From a checkpoint of a small transformer trained on Wikipedia: no biases in attention or MLP, 8440 steps.
MLP neurons of a small language model. Each row is named by its layer, matrix (down: output weights) and neuron, and shows model dimensions 224-287. Each number is 128 + 24 x the weight over its row's rms, rounded and kept within 0 to 255.
Before each neuron's rows, "raises" lists the tokens whose logits its output raises most directly, leaving later layers aside.

raises: "erson", "erman", "phas", "ellow", "ery"
L4.down404 [123 129 152 120 134 131 144 109  97 132 116 133 135  94 149 111 151 146 114 132 146 165 109 134 139 151 106 102 162 152 132 146 147 114  83 148 118 169 127 112 107 128  98 160 143 115 154 134  81  95 105 119 152 143  80  91 146 141 129 134 105  75 129 127]

raises: "the", "ime", "ic", "th", "imes"
L4.down1072 [126 163 156 123  92 132 182 120 130 114 124 115 139 123 117 139 108 113 152  86 115 117 113 122 146 131 117 131 150 135 145 124 118 142 122 147 132 174 164 147 125 140 153 125 156 145  87 110 175 161 114 107 118 107  99 133 110 142 130 148 139 112 116 143]

raises: "rim", "an", "ag", "rad", "rol"
L4.down853 [143 140 167 133 147 123  89 104 104 168 138 129 133 169 152  97 111 135 162 147 125 177 150 130 106 163 158 111 121 139  63 133 160 163 162 123 119 115 120 129 168  98 128 152 155 156 126 163 129 125 147  76 118 142 136 109 149 130 175 161 124 146 153  96]

raises: "ig", "fter", "ings", "eg", "aring"
L4.down11 [ 97 129 128 126 105 106 113 137 126 125  98 150 133 120  97  94 165 131 173 146 102 125 125 170 146 119 135 128 136 176 148  87 131 137 109  81 128 141 118 103 165 132  95 150 150 107 109 157 169  97 141 150 128 145 114  70 123 121 115 105  87 114  65 151]

raises: "ice", "ered", " than", "ions", "ering"
L4.down63 [120  92 141 142 132 153 124 146  93 105 127 146 107 105 155 142 142 153  79 136 143 124 100 102 162 147 155 148 145 132  86 108  67 200 100 127 140 115 127 112 101 149 101 125 157 129 148 107  99 191 108  92 134 160 156 106 124 112 112 129 111 119  95 154]

raises: "ly", "il", "my", "on", "fter"
L4.down2338 [159 111  92 116 128 137 132 134 131 118 117 158 126 113 126 192 103 179  98 162 134 108 118 117  80 167  69  99 111 135 138 130 150 121 104 138  91 150 128 161 131 117 111 109 128 149 123 136 151 128  99 109 117 148 109 154 121 147 118  98  74 134 128 125]

raises: "ace", "aces", "ich", "ac", "agon"
L4.down1107 [159 110 116 112 122 125 129 101 102 161 121  96 139 139 133 125 139 116 142 113 130 105 102 158  66 111 132  85 151 105 156 123 151 195 166 138 105  86 149 120 134 134 134  93 160 132 101 140 136 158 129 115 113 127 144 101 138 119 147 118 113  94 111 154]

raises: " England", " Or", " York", " Castle", "ber"
L4.down171 [167 125 126 145 163 142 153  78 101 126 145 139 134 133 121 171 146 139  97 116 103 122 103 116 143 102 102 116 159  97 131 169 128 131 137 120 131 105  93 144 132 121 156 150  92 143 140 108 164 125 121 137 123  67 152 121 124 143 122 127 128 103 145 125]

raises: "ude", "ney", "ates", "ack", "iss"
L4.down2377 [151  46 140 105 132 142 153 151 152  84 123 131 145 123 146 139 137 139 134 123 135 136 168 111 125 106  94 124 117 123 118 147 112 169 153 161  88 173 143  97 131 160 149 132 121 172 141 156 127 116 164 130 148 118 126 114  87 146 106 134 129 145 139 139]

raises: "attery", "og", "ater", "od", "oc"
L4.down1357 [142 111 126 130 143  99  93  88  97 105 116 152 158 151 122 133 127 138 111 113 135  91 109 109 128 153 149 122 130 133 151  97 125  88 107 119  97 108  95 141 114 155  80  89 188 164  86 174 129 105 137 111 114  85 145 106 136 129  95 127 108 111 121 158]

raises: "ats", "ao", "ob", "uro", "H"
L4.down879 [113 138 129 132 152 138 144 120 130 105 134 138 139 195 148 154 140 113 139 117 141 184 127 105 100 114 157 123 134 139 147 134 141 139 130 146 166  98 138 148  86  98 109 174 137 154 134 162 135 163 120 142 146 193 155 140 126 122  98 113 149 115 154 105]

raises: "ific", "illery", "р", "iation", "let"
L4.down401 [150 122 118 169 114 122 100  84 131 122 133 105 136 121  83 127 142  87 136 143 150 158 131 147 157 165 167  78  89 153 121 135  84 140 136 112 133 148 151 128  78 107 141 158 135 138 131 114 109 129 116 129 156 112 137 113 128  72 120 116 138 135 138  90]

raises: "om", "en", "one", "usc", "el"
L4.down366 [149 153  66 152 135 109 118 136 120 116 156 157 141 140 146 158 154 109 132 126 161 116 148 116 117 140 156 152 143 106 103  87  76 117 109 187  99 146  87 122 153 139 142 138 138 160 152 110 135 150  74 132 109 104 131 119 145 180 152 131 163  92 133 158]

raises: "o", "co", "che", "ía", "que"
L4.down256 [143 116 138  99  91 158 115 128 145 117 127 135 153 131 153 124 126 149 124 100 158 112 118  97 141 154 127 154 137 131  65 100 105 100 100 109 160 132 145  92 135 127  75 126 107 113 102 177 113 100 128  98 133 128  88 118 117 138 135 124 108 124 139 128]

raises: "our", "ks", "k", "ind", "ump"
L4.down873 [105 115 157 136  94 151 136 116 154 116 137 133  64 126 154 142 151 127 109 168 146 152 116 121 144 119 139 116 112  79 103 138 109 138  77 116 115 127 125 132 166 157  83  98 139 142 116 129 145 174 118 109 126 186 192  95 157 131 151 109 154 114 125 154]

raises: "ert", "umed", "oci", "isted", "embly"
L4.down2452 [181 133 139 133 118 145  94 113 101 153 106  80 133 124 139 133 101 118 149 153 137 144  83 108 131 120 144 121 112 130 140 107 151 133 133  88 126 131 108  83 117 143  82 148 113 124 127 121 131 156 145 128 129 100 132  99 110 110 127 132 126 119 114 132]